From a checkpoint of a small transformer trained on Wikipedia.
Architecture: rotary positions, untied embeddings.
Training: a variant of Adam for these matrices, 757M tokens.
MLP neurons of a small language model. Each row is named by its layer, matrix (gate and up: input weights) and neuron, and shows model dimensions 0-127. Each number is 500 + 40 x the weight over its row's rms, rounded and kept within 0 to 999. Numbers have three digits each. A neuron's up and down rows have the sign that makes its largest values positive.
A block is one neuron, or neurons of one layer that tend to fire together. Before each block is what it responds to, as a language model described it from the Wikipedia text at the highest values.

Description: Later digits in numbers
L7.gate619:500489525575420540519479551594520524475532513552488522530533531570538505537571472434501485469497503571516515502488544498532559527474531520507510415421488478450522491511465530488535482483600437513471541481585511485523573484523526582589474523503534495494410528446478482538515553452550443506538467430458462507522509496474528513526519549464544477444514459489489582490500490468526519498493
L7.up619:512527505505577535501515555484463478549459561428505493537561613478513441534503504550460519479527587478522461494575532541419501519514518494506452574464509436549504399451494532517529510519441522556468515477554466538383447471535581468541496510486444537537538480532536468550562523440499483490518504499523510491421496560446475468502493503494384435557487461509430486566491506450490520521482
L7.gate703:483523511517546478491523507561496546579470527475404485516480552471548488523533407515520537501432441506487449536497516519399495490521510432534525487493512513452507525509528453482568522490455487538467567482488516485480537492511486479477505544524522464495424533415483497490498568526470472546529413455568529542476445425556567494534506526532500463521482471511424540478470480528491451490499
L7.up703:529518489485563465511554512531462496464576503564539527487505534564522528496526562473491509533595489519484499527484521453535575561459510547475418515477552481428478458516545522532460483568467460535494468497481515544535452416452486468478502478485553486514526472473533429474511414469507480495477479526578450565481493503511503522483432522457446424499501538507500476517429457514502520448616
L7.gate907:590540471480545457465551501533471503512505474442458581447488504520538548423489434458499511499456527499470514538487520522501562505541521435491551546498499514568541464446544477533550481545489517492538460514492489538409491468605474497488497491499497460522515482485517477516477517465467535431524518460594534465512467446506502438540467536513481533421366486428478490473445512518451519389521
L7.up907:476469416499551490550549403493495501473578400410469489498511499454516446550535483502543540448502414477468499534521454471456489521462507516449505479448574474498512504534540464480570492548556494467509525421503433475494545552544438551483503481521499509498505542494540464489503445522474530425465489462522444559491557505444456468593488484571452459463480500516458473510540504464477507533516
L7.gate955:450535485483537436535506443519517496536585545472529552512544512594445461493507491488574488497505497560531539526519531427521451516525445520453448548448530550496471472434593522438486510557515490544495499474528502473560579459532555419493378490557562465549502464441508483502510462573512446451526419461560480491517470467471510533488525561554507512582563459476545502465533565492511483479542
L7.up955:526536482494442467480524449528523474467537502515511566495464476513481468508460496442521531518419440494473520484497520550515497537493440500480523450459500507507533570495522526513466518580447475515532512456500470500517434477466518500465438473537507542479545448513483395520486480488532458466503476485425495482448549511483560497434475486550500528500471506506521517511448547578513440495404
L7.gate977:521501520503565498544498474561446486472439408516475519413538501507472518511435456468521486421449520534517504502497516482467516503508517505532466530455513485612521488518496460431499542512524560511447523487541501457502523465538454440505419530495538419488503474506487518544458445487559481465494524453501407507457410556512524534443607538453461454519513530497563525535486572534544511505496
L7.up977:549504480528514405527557501577500495411457456512517483520449496513514520530538428498562523458443550491505518456533488456498531479522403462463491437503502528511528506506531487492447465536506579513498488511551484465466455526498519456459534481587478438490492454564422528441482507490519469457531488468519525485525489518489496497455487464528368477473461461446544531516499487420522495496540
L7.gate1069:459456445524510494474492477542517532511555550436494532519475552468462481474474505502501436468458578525464459488571559477455465500488569480513337491488495462462463485433539557485434511517544468527453595479515480501448499565523503424485459530481567491561613494502512446513550458419547416480483522513417522506566448513483547390470518496482494477477448537404470506408487506557537443487518
L7.up1069:516551505470482475500521483488457533511449524518489561497506588558478509495450528483515505510424557546546502476535448481490423453541421524506477505472524486484466513533529506558396477502543499439535488455516445429462461527528514429448562466507531493438603481486476483562489525429437436520508520540528548514448506500568505468416481533418565514497500424500462489529507502500527434553505
L7.gate1233:542493473529518439473530512484448566390548528502510552539570542538492532458496489556438479461488527493470469565543489525492497509479506587483484529512528485492588514471577497421536562505457448496486494458523406502516502536472512475522511524442542489556524430529423467543499486441472496426482475526500445512510437529489525479475490514515481490457527452474481527489453503472555502479585
L7.up1233:491419499453569530463476513539525502544415500452504534516469484506514498575431516494488499513523500573488507522505517484494432469527515497468459462457505491498536517448456497539504479526464452497551417536539563493430517505516549475489493549475591546506540446451473504502550531435466468487450551500504463457525499474531470508452495433421469521550492474425446568473482562550561504547557
L7.gate1408:466501481524522414485488526515519500494560406519542548535490517547484479447484536462513516512478527483497560539510468466502511494452560459446527525528497551541552501513442386472505521520479473493449455490574560497465489522478554519530483508469539562503583444511503526457504553489539467462488473458491472611453493499513490440498515530554556498469505487543476466565513527443522580491413
L7.up1408:509536437559489490486566517530483462519417498479506492547541484487487494492480547556506507447556511505422559491434488564451513484516598505459483480487557510396500507549493468472455500529478459517484481495527515538478534515541519533534498430484534500517499516499539484523552461486499501474497534562511561498446399545579507410496452506528529519517520474417511497453469487524359533496511

Description: Ellipsis middle dots
L8.gate205:444430547521603446495518433509529518554532475485546515437510560424542471516480509479554527508441488500529545513455514487525497546477550557547539427495497501513567442478429516500457479512458492486489468489549604594526475514496503457477468507430571475486494588528501533517521469535421484520581460487515473448485527495567446529432525495496516457520454520479470567493498516472469471481484
L8.up205:405410507499535527574472484541419513516439515517529476458507453453493431535508519495534449431565479505452509510491490595480469519532522445497550456484466471516465439447465497511473488503505479538510475521514465481475518466407422467537472476469548522470507528472584485562480437487490554517480518535480529494462444534486502510476472454431489514499517563539477521517555528533429512537405
L8.gate222:556435485445482421436409388498510427522535528534491444555497460460511533471500567478540477525491478461477448481472506485473602569467548482488481478444453484466499446430494469553468477493485491538545477486567491604550520514536444501526516421504414511438460484471506550401478513541490490457550475496517495521406508472506516516524495512486462551521496544508525474506525493436537478433538
L8.up222:543464402537452498579509527438499503532544440482520499497461498501471549524449516469537528533566570497500490492524520513587485474417466477572442472464496492513463515509485535534537503444487477538541432509524457512532490411520552537448475430567449481475438513529499482492477474517498566436493511510496501554518433536502519534490509489488433490515435507460511456539517471518462514502486
L8.gate286:500502489477523489518487396510504473506476460513520518510461471436536501558517519503519527504442442450494537555491569583554438546556511438500490462507464530481483539428473543507432520524473465501457520571520537532490524448538447546512436513545452530568477580450524458555511463528495504475495518494513417455449456507496440485499389418425447512484507502505490484453492542486500468523578
L8.up286:473435511512380557415462519466481481551477489544461514392535510495510546580514427471484435512462434434498461546435502561513499490513533548487504456459477475453541549515567430526506536519486510461519575478563511528530421454540475522453478479489455540536547513529425513547544446491472451510542490489452577518492537487526542499543520500511531495568451486506448559533559508554448562477457
L8.gate435:479507488479488444471476561523481533552567482481466499509499482531542423463485547512504524543553563523518478595526513538458386435544507520494484474525557492507502470448579479456536441482559464537468477435435508556490480472439535557463514469489482558469401499563483516494528510478519522500520566546488522511485541453501504486453461492467426482433517543451484517440553512503472465494513
L8.up435:454514508543527404507441430369476449455460525474522513488439498549509449558494508421451496517469453493501494539496463573487415538511507507509546544465559466528486553494505503500477430425498499486462522490447476447517460430539498482436542432559421578463432492431449528529552511388540562529456568553446548424527461534591593492515468468551514487526489496469566480490535496493510473463438
L8.gate445:596562474463487530472515481557561461462550484494478473489471574415453471466479530507477507556562491495459511536495526464493513540432501549504526533494549450459468523553551546463486472502490508432562465538460483455500527550446517551519553548517503535479483500564505487470512508540476514533548525527454501531550472491526529493521543560473482449571576520529538488479542528542495491429460
L8.up445:476475485512471485464483494576523452434552458473426484452493494462505511512513471500541506565535591563475501532451503527483537547504480516531577481517442530488469508492456495559482467562549486601579495518487498461466570516590535529514509576534504521527535560490487518428563527482519494508489502463532470501462469495527516516604514444514488473508506553514474627478488481583488466524559
L8.gate924:532494496501501476451539435494495593471559473474406442519484479533443525547464507495498495450572458477438515525527491516507507485499422489549526560494404545447542532461466525543486596492462476519422551492473424494473457537428444525438471425572537504459503592524476506512545498466495541491518445439414494492538498482545497467574451498465438458492480470529530539503473572532529437515453
L8.up924:545473548451537543425506503499510499492535521494508482548561530496468497490481425497396442370435427470444428449524566483476431407499497471478507508507560480479452492540492541471429592470455458497469467496493435501549578485470509505525539458480525536547467551466497550585589431474506501463496547493476501556474484486456489500472473554526527528435473488501521430508563498506438471508463
L8.gate1308:434420511511521572461554392459541526456471488486424549548482525427534480585453511457481513463532487491470473484547535495542442486557465504513532534437443460541480511475520488476427438507508421497574499520552474514485522436511463504452451503493525538419440559444490556543546543519516560521488464491501569531455490490550473548570503505431535449546456454482515519580562600498464565500484
L8.up1308:530468456505490563512495444502500557492444530534411463512487444457533468570527491501443479498525427500550450490519553553502467460545511498523537544463481447525564556495546503518477475521484487472494530433519449516474491483480479548429444525535473440434454577403383597542559502510460496476561493487487475510474519509558501448537431543519628487493475491472451535526453491495507392533476
L8.gate1331:501438449467503509521520463449456552419501449482505491533532521447504507489529526506541518489536464519478457535481524518419506582582499474488546537383451474569485511521465556414502516513487459547519486550509413478515463510462513541490441471517488503447469464549497514480521499569521498489496472470483437501516466441472520577476509494546483470556514461508561487541461462573466468513472
L8.up1331:521500480521462546431451555454428484558516558513507478495521485558488467460468470454515480503465522494455516543588505463493475495497469448532540523541531442520498553487488520480494568502477535542509500453546501461477424431490513620454477509457562460525430498500535491477500463478420505522489527558497544513490460488552448490489525487532460444468502508549378503505464478499524537533461

Description: Inner digits of numbers
L8.gate40:498520508518499379518445477483448559438472507573509486476463502448479600558508542512507475534560538554526508494548444540511477476508483531494545538468487513568477522485455470455530494460519441466480549457500485566481483392553468535495553554489488479506516498455558507470531444485599547521522446468559561491477524472534483497555496528512521463541447517512507504615455539448547554493542
L8.up40:512497479595554467450468526443427553481552418487525437534452505546463458479447522483536461467484449482549562546549475445507451461397447514508444467543513531559502525487513474509428556503505545446509438451402476489446486436541445526439467496408518479460441483479544484520533424474563482539493463566585520486524544480482513489525566494535440526460487543535435511476524487547505510404508
L8.gate456:551462497508509443473460490422432472499562483465527421467557462568423477534536422505539481522592431541491454526505550546544499531523523471497531444471485514488483498463501506450571461443443524510496484433456468531525470567447506506448526504563483554506601512457452468506605492515431448421478513528520474545516478491452561529480508539452495550562464510474490496515517521496526570534507
L8.up456:418546492493465530533473536477549516476515520470540524496516506472543453493468441481559503506551509503509506484468475535535506484452471503464540516483574514513508525495463490494510445493513483517522552548479538474531398463495479510522459469475525440539530465587477429483501488423524493439540502555501524482529484517532475463457489543504473570442486415544523540488500506601455432420555
L8.gate505:516480483534508446481483475525463554522538508590520518455569589525466504581496481543546423477487524448511583534499555552488521537525444585454483418479479556524562586531457518499477495521497553450511538524542437563524499524498492473489498542553559512520488548504535501504501540447521539470429475501503514512469535471586511605545553520545419525416492514473468455555491519483404529541486
L8.up505:470458465538507486513515572441447432500472486528431545535493436532515547453556463521488480585467519504485516489484489544508505500379485473478516556483481463524528540488554492548517509526535411530396449463494496476541551563516501490444529506482486454449550463535512520396462565467450506517537548528433510465483564500433491483544531390486487496516483543492506415548500450441584480533462
L8.gate703:491488521495472485498521505518563574531557553482551565531509486580424505488422489496559495416509434510479509495532469556481518431459579531520476521446462461478515545522442485441442564594522534550380506488509610440428450553477508457516462458569507463585486451494470553523505471520519466453466560494465522457522485546434524484533469477492416486505551438496502465445461570541505542478525
L8.up703:501575496489534521535543494439533572493551488487475558529524532457513498527552540486456460514519483497544496471513423490539481474432525562504501480436437530515476506460530571460594535494496503513501459470486545484437489488489551488526493487527507557481442449479518479486524504407474517500531494499524538520449537504492482541512481530483456445396571426545534487421512499461522534499491
L8.gate834:451572453457441508543506521460548570541460469488477503519498520487517496511518487512483493443557516517600406547485539483480563457503524531517501454456458527483538477428428448514525485526563636478511561491484458554443504518489499548552469568516496510494454504445502490452538461470524498481473476466471541510537453498462506471489534452472484545473463486459487452448495546507525512422496
L8.up834:484492478401486494490518467504503513435492440536551415480486516393491444540522479505491488520461457498564528516534521501486509521445509461514531459446456508517467533544500491443450521463508549570521540575474543495529492485510516548462430483453488508494522476498460451539476505489581526461483461524524513500532462529479480522507557496522503470480516497466484489528451422537537513526496
L8.gate1446:530533516456493508475486551478497583551492488571488545542522569427566545488511461477512459449457480518491473530489458527493513496450525455464506504485515560481491473468463484469457495472470501414535483474525492494506388475537539522544476484554487545497525483529482436551543481428503442502531565531506495485497583525503541467505497511535545489477453475470489425483519544514517509477449
L8.up1446:528522495526481467481446481486541485535490520545528506545475483491454536471529468469479517462481515525446486418499446506575525467485475510404549467468458503496483508540532450545523450470516486404525528411514513524505505469504469490503501489423516573537410527495471492579474502437494511553465491499509533505519457528470480550574505466489471491458510460454469514486497447507466479517475
L8.gate1452:492508460500516517539457524430540481421496508524506429471564453490492508451518538480543520548510449553577475519571462466492547529518469559556513512527501426540502468521508559521496528511463537438482471432481569468445470477496498522413498557542532523521429549552553485501488495524589464583487487460592505512504507513528450454487487485466504504454500518469398538494548483527532524499525
L8.up1452:495504474553484449531426554560550547535559527571437463536539488480520563533461518445472586544532437500477494485520452549489481490483498416473446540552465510484535516471527461469464408512463547498597517472480555436449433489453518567433511520568472476537601536459502455477445519532513521454519537474465463499560563439576471431453580451462498479522422525469491483581477516454489436500490
L8.gate1468:467513440512488513481470569535402561522441488431531513503502430520465517564522489470532511557598489473488500523497455547508533493495491598502609459453500514396464527527420458467529498382511503518473560444465551487469519505488418507440565533591515453536477500545453521495471474490547522458493516573480457425537484468462540488517506549484486455543491505448422533456501520501443435534522
L8.up1468:517548495478553460507534466504473539504463418582501606446562473432524536500497528506504549507488478509433578547508434491546511477438511457430476453506471517521462472530460459523525507448552494566503585460456513530453524462455494511527437531460579504571509515501507382486575418472533502457528514501479538452498517527451561524561517570485409501558468568492520550542497576537558512507505

Description: Second digit in numbers
L3.gate158:517521460557494431545462490511545521477490512468482476517505516470497516526552384558477557481574457558519537487460508438479484525479466489510449520432444508499550472542584522498512569498457536450515485586528500466493550592482595509474544591477560566542501564503501477556517519479554468478499498480540466564504490479486503488531471470483465479552435509461506546527515548520555449533484
L3.up158:428555496508415498484564417490481558532543430473505466520587534500495521474466452508478500529542536500570480491435466477504588437589562525471442504442520441494507475464505460489499490602478520570488495484481458477581565529415507467471494544424524535573514511460481459451515528446489476489481537646580458572432581466426495458514472565513520531494534509485462545504549578514529492477547

Description: Count number digits
L8.gate5:461486465558469551538502481536454519548479527528498565509482555516473484506551462504491440470447536527523475484465537523508444518564506497414413503490539520508525505480446490514451481469469487494516518534502466395495499574502504425530537545440494541575620453499475466518490546449519498497430484535486428550498492500468489482445569511476551613483515555485544548485570457567569483450548
L8.up5:480528511542512531516479508441516527534483471586468473539490474428505483458529495456483450504439508550547474537573470443502507467445556570514481460515477515502522544444454497503485562541503531576530540498503522504501501465583479475469487480563496471553502492562470493614491452521491483517518419485534468559448495506542569483499518558419490517452526513474530478451564479518552471489483
L8.gate240:564464500549502416514493477541505571461476526540496547500444597452513536467468532551491413466511454485524460462534465438372554504503514506447512458456523545484447476497517494528463602560544500504471479527512548546505551484483491397509469522454521493546559491530504464588565505568504484527509522494520473593513511429550510544498488498491599551488532504431523553508417518527454463498479
L8.up240:448554489478471507498520474493452449560503571496453422467553516469590443501571504536536517448530483516508438457439504467555516534470456490548441519439526464477468552449460424492482566449504474495558466553600501491479496455506510524457450481556517605479515402536493488456551536438508494506482483471520429602540483475555553491449539572487436554479529480500439558560499541503520483508569
L8.gate472:527461527464582533504494393497434460486510492523521470465508521522520497478436498479525456450510578537509474513589506484560462430459464429477491499470463510500426537548521514464527492534492427495512588437554504563495503485448472476533522503443493493461449535482494413539510554475484479505537500515510456491515426558490508537419424491502462499504491478545541498460510506494471493407534
L8.up472:473463485532495466502461479562500494481515486467515505558545520578487496526447576532509496464444490479577465490503565534560496488479509445488531531498417534517539491479475474473528510534540453503482476452552499477477492490428417498461475498561431452475536485460501443431469488512525523506495566518527457469535405514548441518389565539533495468486517414544456471514546469558539552457521
L8.gate530:536472459460482466473472489542579518521506491519411592465515495474528587488468460507518550509453537501571521514519498519537474526522489500501587524506487493452417511522526557483556480491514488477559528511463462501526476485490521501486542479472520517542548463555463473550522454419507517429459526494480440492510528469496491454464587522457477458466480481452585490509492572392541475475571
L8.up530:572503503494580491322489544526535552480465501487469581576536510514417512506492423515495501524440428438507490459467530469564557540471503514546446508516462495448506533477570441508570535438540542507553520494510471534512537494471513515495524440536559459418528462482501384498518460542546513461488531508528457476486496431550528508489512571487464505472556472469475608490495479522500510473506
L8.gate691:527508478482528559487498460555462554532476497472467505589504571555503502486420544490529424532508492539507553526520521454408494427507543457504501484514536538421512523486518454508481489550421476506497438492523488513446499484544419510525447459493550530514488476500531473418500416447552503499490519568505468512527532469512477534501565526497459476459461486464533485434557450456521482438488
L8.up691:417467517546512536537447521498476492521551514499472501519478521568480546500548561545472455451458490518512505499496458496456445447498497518516445512532513554552460509491493471589556499475507535555424499488540529489587530478404496518494513450541463480435511495447595477467498469458441523484520526427429528537559483422509509510515490476513536433431508507541500543468497504448506552462499
L8.gate743:473557559504532486439512468532584525432503474616511517534536524475429424473486515553557460495461485481504445513494523508484477491525503495520462548437414456505522509518511482536386485471541488504498531456510473437486536568477485457438462485551540482468526460445554467441517511457512514439467465575537576556415490443466539531488556549462507418516563446445503586412504512548521438549438
L8.up743:519494410474483459465489526484451566512511488442506511512452493476445522429539496489504465535491505555510517452515498496432472480516530472467455573478478431539577492574543517524551531507462461493404536543482451430446471479522512565565478537537538441513503436545493481523484504444447453497509525545483531543499450470519469491668481521465453521444542495471526538490501470447541459482450
L8.gate1199:512442497532533503556481539521450569472527535473538512561520562578492506522501483515529514466497518547458575471500538529483502453474552457418447498453501510578540454481474497476474484500447536526426519543526501459496486501567476463447397460556560473527504431432419417531483475507490492472482460511536447461506503421546494443450488484504481586475451483467536507463531547473505523503529
L8.up1199:514424446474507445478486484559549558493484535512546490531507504494424568497532527527574459453484465506496571555459459499518427461487487523407534520438522557508544481425500552557494540478508487499617477464526558485492503516482523452464500489451482506545509468461518547462535452472556522531522447471559533479473592481533482486483471557482505560494509474454498469500488464506567427474534
L8.gate1448:440515542489512463452449561553525514509536539543456500579517568522498514489554526529533471457427494480515458522508466417511530482436531542480389493467465401588473535486543490506511502555554482499480519490486523516489494521535531473452478477525547528581461454527533500493468532472409518500524475446443491549493535442455465522491409508492503479468473569527500459464576505467547516443517
L8.up1448:509480532544522526475547507562482525493512555536480468484464491487526512514519569475473556504529527464499480492487542467538441480479478512594435452407522480551511511471568551480486556561484517479492512540544514481529586541416459482478493564473540507526452530469417442487494531508508510522450499535507493554478488549563487507531518505528482444552525515462470578508492513447522487540484

Description: Initialisms and name letters
L7.gate52:549425479571534532465533479493464531498521518469505480503456507463531592612540521442489435482497466574490520513597553432461452461442565498416459555431443454560551503554492487500459430505399531550402511501478496518491452496523515434497428497466503560468512469480475507512538475525433490508480503533443485556439553546494526523537524496513542531526485504472509509446474430528491496530561
L7.up52:526435606441521539475494493443505535536423545447513476445536456443464513486504513544498488512564492568515526501466499512454438430494520546569526467481465523505487502530550518540484511498429489539535511486442495472486494529436422531449538495521499536436567529461443490476504444453565422610480490478551516506489453407471477460483468509455546472521482535502411525502437544465525444536567
L7.gate201:450537509530512497483454509500493521454510382489462523492454467446550491552538481473477543462414425485471565532502527496511540499461556559498517541477504496589484506489543463498548521501535471478570572544501528541510563459562555585483474507560559516512568472559473579451476454500564471503509492566538496470395502461498476483525502534487458492483555516480520476539476472454516500504493
L7.up201:461591486549554494491499509456499478574492461549534536482531543402471493515475423571464575562376501486564470562592443551568529532495514462460520453471437578400506488528438545592535503527518577491552535586492557568571511471422403509480461529529535577482472501479555537498539480515513489477452546508474502462489464460457545508541436499454451555508512503531454517507527457478480501468457
L7.gate524:496567430498536544489462525396504491466504494509595511478497510532543495460526513476482527462553487488528471557460521526587508489564515508499497509432545557484582521537420524467500530467500386508503483504525545433488503462513552490564584478512473478413595504508504528393540513561494534500501455543497458451451525549575507540436486465417488489525511493527578498510524514522463508486553
L7.up524:549519493553499540503497511491508474461501468477570499496478436548502479485496481497480516504415564556562538542515549491508514493522418482484497544512466499463519548437532515584605577519524535490514494556508639476497434499487514537456495463608490441488481472459401536377528559462505511472502516572536507543490523471517528476528491454558568520504479543558501513517500504474489489554506
L7.gate678:478455479506479456538510417490478557475555462512493438457470510500570543501474570498429463481516490510533450511544467443476542502510452481463485464517437493526452528526497470449550529557542564539574512551463485533465543451451508524474392536455512561507463522466493500470564461516463468541520503462573587517462502492565524441516508495529524566474491505560578468457494512561501469495494
L7.up678:423444462574547478410530496497521484508548454400506455526584587509505477568555537468475479460485466474494508500470482454522510423547523476480525506479475519508593476494491526447511478508386430530531590474520486532557501472468541616534556422470531443510478537555528571511500517497453535528518528495506428488477517491466450428516532477524484538485526512504487473531491427541517521537468
L7.gate848:463480550431544483448542515479580441456484479507566498453478429475458476480490518457496527524487467523490537500477481470484518570505510475453570478468475475475540517464421475544527503514549471579509542459420497504482540497523480558502497512464531484497571470522499506522558512492498470449452525487485494522524533488537562517546519601482562492477472514538558446523509501497499531518496
L7.up848:506541472530493476552511545519463488545513488495551481492467522489472483588471469463561479483502449527538455460495517496477488436472487496469473517501509459487542534491571450499506444483508548470512505483478512476464497550519521460526468450561508493485487482459401507411499478467595450482526495530510429473403544499503516486525544458399467455509522531471504536486544557523434517497533
L7.gate869:475595477515544513468573463486533516494474467482497493470500547415553590506491509496441480494523400473521521434529474515560464548444520459508514537469483548526526551429557514582519466484536451484551575479536483506459520481536460538467505569394542538502485552495451508493501509551510526567485499429561567500491494434526477543582457531497521461538525511492510487463530519478450478450551
L7.up869:481473603583470452448503475482489514493508454504440525501484475537496490546516465470492540488485493444398486496455420537464529508510499486449538597495488446578534548497463474477483432443527448491557492476466433518472522512509430485611540517536491452532382466459443583440501525519516503435480515566471467505448431525488478466577493455538488432467489521511512510508559491510522550460454
L7.gate1001:515474486518558558565557422453517513595523496579471541502492500486438459500547458432505520463481467503490516462499485460482469546481470508504536532453529502518524533547507575501552530474485442530479549559558482461499493554588496476512398435513567434505447504468536543505509491509457463488510561568497488564452476404549479429477467523480565479533433464539478509499482433594556548512479
L7.up1001:547481431525502590550511474438499420534515502541512515474545487482550493492514474486587503495490475594494439447487492502560557488502525503555490515525455491508486507501454475544470507471513510519461476519558514596507553520555519498567518475474506500462493499476500489460541535616514455527498434579557534428467476554564473409479523543499463517491522578512539480519478468445518519509481
L7.gate1025:476490455482493527526410538375477467433559524529569447409561457550482501551463484442484552492531477493532480553505438585481452540499518487499509488447540536516518453468549447517536556491516436455498557491495472511473501526453424525506495486487469561435413558552469553501550496501456483528514567507540537446523557612552534614501469461454521511463449544543530482529521491569422500479524
L7.up1025:530442450462524476460527476537531422521565450507405514525494548559511499518508516521466536445470434565476474518514481533596476537493525562515472502547442501539534568530538538504488446516485518544483497447446565493471474520536514491473518519518568488547473542555462366524497444475499554507505559479480480449522473518551463532535503461472490460584533476439495463468509500553431460466573

Description: Split-word second pieces
L7.gate82:553496498533567467412544548522524498519534540470503540453457514469422514485496476451544541461491505427574521531476421552510611373548478521540487558471460505539433482518500517409503493501532461457447501506453480477501479441547499447457537580484493465528427474534458537539568532550533526459497523520525466430487472500459441527496473483527504550482492513505511474486522508513477510524464
L7.up82:488545529477475512531529462480512513486554520377510431447568555585570495462543431528592480541457557545472478433571501477478517547497455601444490502511565482487551464518497534498465456425522516511452471481598504522440393508508445562513625516490458509540492511488493500466470496506493541481538531507526502516490503571583442563546416428385508470426482531468484480455495514529524479458575
L7.gate239:492435493524532574529433520519533465479506521532539510475505528390485476545529540436533421542541488431466462466470531512443536506452485571471533554546422503551506482439501510518477481545477505493487480507475530499476511473547546519500505539541520411540490539518508491512508462512537534491511485501509499584504494500525502491553503447451415430447552515569518512545569535463531540524507
L7.up239:493462549460453427508502501561473478460474520438488461536504482499475426539515507504473450480493482472528572526504482473522489553517590590407503467506467459506447463525463419484519555469520472486526456500426483522473534489490474426461493501533489388549517546505456504459474468423470528510530498524541453506513556512527542507494550528438504545445449570504459449545509483512462515498512
L7.gate479:463447550536419567562473526479458550543451504478513573490492548465480513457532554454515491498509473478466466583467587493473521521505499534435513486586536511527473520469520548546488527483503467435485512505519465477449449502519511471442572492502428508457537436457449557516547444479538553563541525494475472456512491501495568511525519496492509457446493454510512535485489500467529465479579
L7.up479:454530517439500510498503546522499565472552594526547485506530462426515480434476482574480500445498469557436533485557480437480498537493518629525482517504469525539474464469494433566476519454541493517480558458502502442414514519414519472510454536492503510454484479507461501490489561508495528517474423549521557500497480449419518559488584581438543442511501539503495483497502503467518465536520
L7.gate950:440545468574495507440625516474542572513475437476501435520453487543543423453496536479480492486516422499436597551539503447458548521610481501462483530516495542496418470536484477485518479543494516498457534548487552563460450541539447497524506477433511523494543435558516442522500511500481517443475498448523514489462416482479527458469474489517524505443511549507526496499439560445440603521497
L7.up950:540524542501504500494486443491507515486573501536530497465547557447536542468531507548495491487450515493521493526545536521494441524582530465504542531533440493530440578554584545560454471502479514419572496477583553507444472532480455505504501517495540506557460481506575445553486508424503457444522526457455552478559532500522446462533462465474463538554514477535522540561506516475509521483483
L7.gate1098:500563460442491493463494547488487516543557527503469489484536537492469486483578565475534413513523488531528506564594513563454533490546520542514567487489473482507473515497489567456516505510517552464457525530466544514509445553565491568407495460492505618492474457545578434464499478471545548479497483458549530460566434430542514472514523490439491413511509455537466497523472490427504493470472
L7.up1098:437480528549517510493452533428490519474449518510443567419457505498425547423474490554449477492575517524462505482501552538469472498544399549518505483480507487498451437511507504549516561492496518469497505430476496520542539424459522514468544502486509544492497431425511508444510448525551558466498538536592512478458492502431573427466450490555473522484498527595480499454486438444505512470468
L7.gate1167:512526486426462556532471528507483601489469483524475530536488535456528524482468517534471485555463540516477493495579429503466566486505481417491501512507476475492487538527500527486565453605424521507531561462396522496438466575469508517474509546569526442454475499490505452584551567500545486494518531500556496466517441476514500430586531476513513492500507514492476434533543521422524481482541
L7.up1167:474518499393513508475499581542463470560542548465385545548555426456458503462413534428479545542531448474443556491498566458458478555527514481447552475506519487462545588522540505534442507489501485506470516525531534509545572517490484502510517585561553448539427528473521521496481518504535502525540532517503518537509559543478474541482483509461482537386471525504513489508549559509481459457482
L7.gate1174:528499537518457504503518471579554484524525494442515515382508599530570557494477494499531467453535528520519522464507473427484550406510514557463447449466506543542493503495451472510471490503525471462538610497482509563450477497480498498477442454524499495529531523499546470502572524524555442456544491482520514564494528503462542376481444467518449490517441508561531413489458486496511456500493
L7.up1174:428508485465542507462542477558516559542496531508526488503466497508496577465487477511424575542522416482436418502566476518570503492485487498469496427510482482489515477439514595521508577548423520471490500511484545544543454473519446469494454491469492526524534541457494446488503489512516519507472490502521456446529482476533434489513452518515527536574528534505526501542545522510504530521595
L7.gate1336:532439535502488500521409503468520564511489437559511464529543509455429537504438470512546520507475494502591510426543530524476606549487529526467516511517436554523482525523498473461512490468503590456497478486510480470475485448557438497459519546536528506514497515475521419440448556505526550526555496493544513440506496457471473543558495496475564535465508505568412552473436508511490502447518
L7.up1336:492468514596481443505488530497510497546459459467500557497465540458474500510410488466486495469546508485487517534521468501532477561453505528423469547548491505457527528460498430480508480460544499503459441494475503581536475496474502536566415515500522509502531545500476516485451458454507532488554493389551499448519476590483493535544561467545488534563539497468496471528530556550481503550544

Description: Word-internal second pieces
L3.gate56:530456423417547461434419471526556425515479478467477525490512533502417485482504510518569475486503464523565502512549445408466461517539478448513451523524495508512494441550517489509467486501455459446470497475537458473528540521461549501580470511510549547499453481454429546447493508474547499484497465458544448487515454522495517480462475466519472484469535483511531526519592518551480588503631
L3.up56:425473550473483467544500546465483493465528460496568530545447458522532474530563468533534494505512516479533525503503425462531477507455526526469475461522403549500544436470474486539534530557542471502500450454563553511524513469463543485557539521504580527584528487396468463418485464474510453501548481452505452554552509530535466453476445501528473540524466537490475521545561531506540504513434

Description: Mid-word o-syllables
L3.gate1149:492462505479525507486530460496498499528531497477479513488448503507453468508439475451506488451516469453472479515477499492523498463557545491527487445576491560506516527543611585457508462443426395538486535436482488535522481483502501506534490477446571530453447513466463476477436431515550503521553458462524500543452512496471492552504525508485520493519521503485516474522492598507426538386508
L3.up1149:483495505533509524456503492464491439517502514549519482491417461503511533504435533479472440495468493532503497471435473602480493543483475533538477574529465516430470485562454521554477526504448443509570535449496544426563473471471472506452464539421593551439384543463415493478482474531454490493546449559462529482483465541496475485559487517490501495609508491469546507555510503519504500506477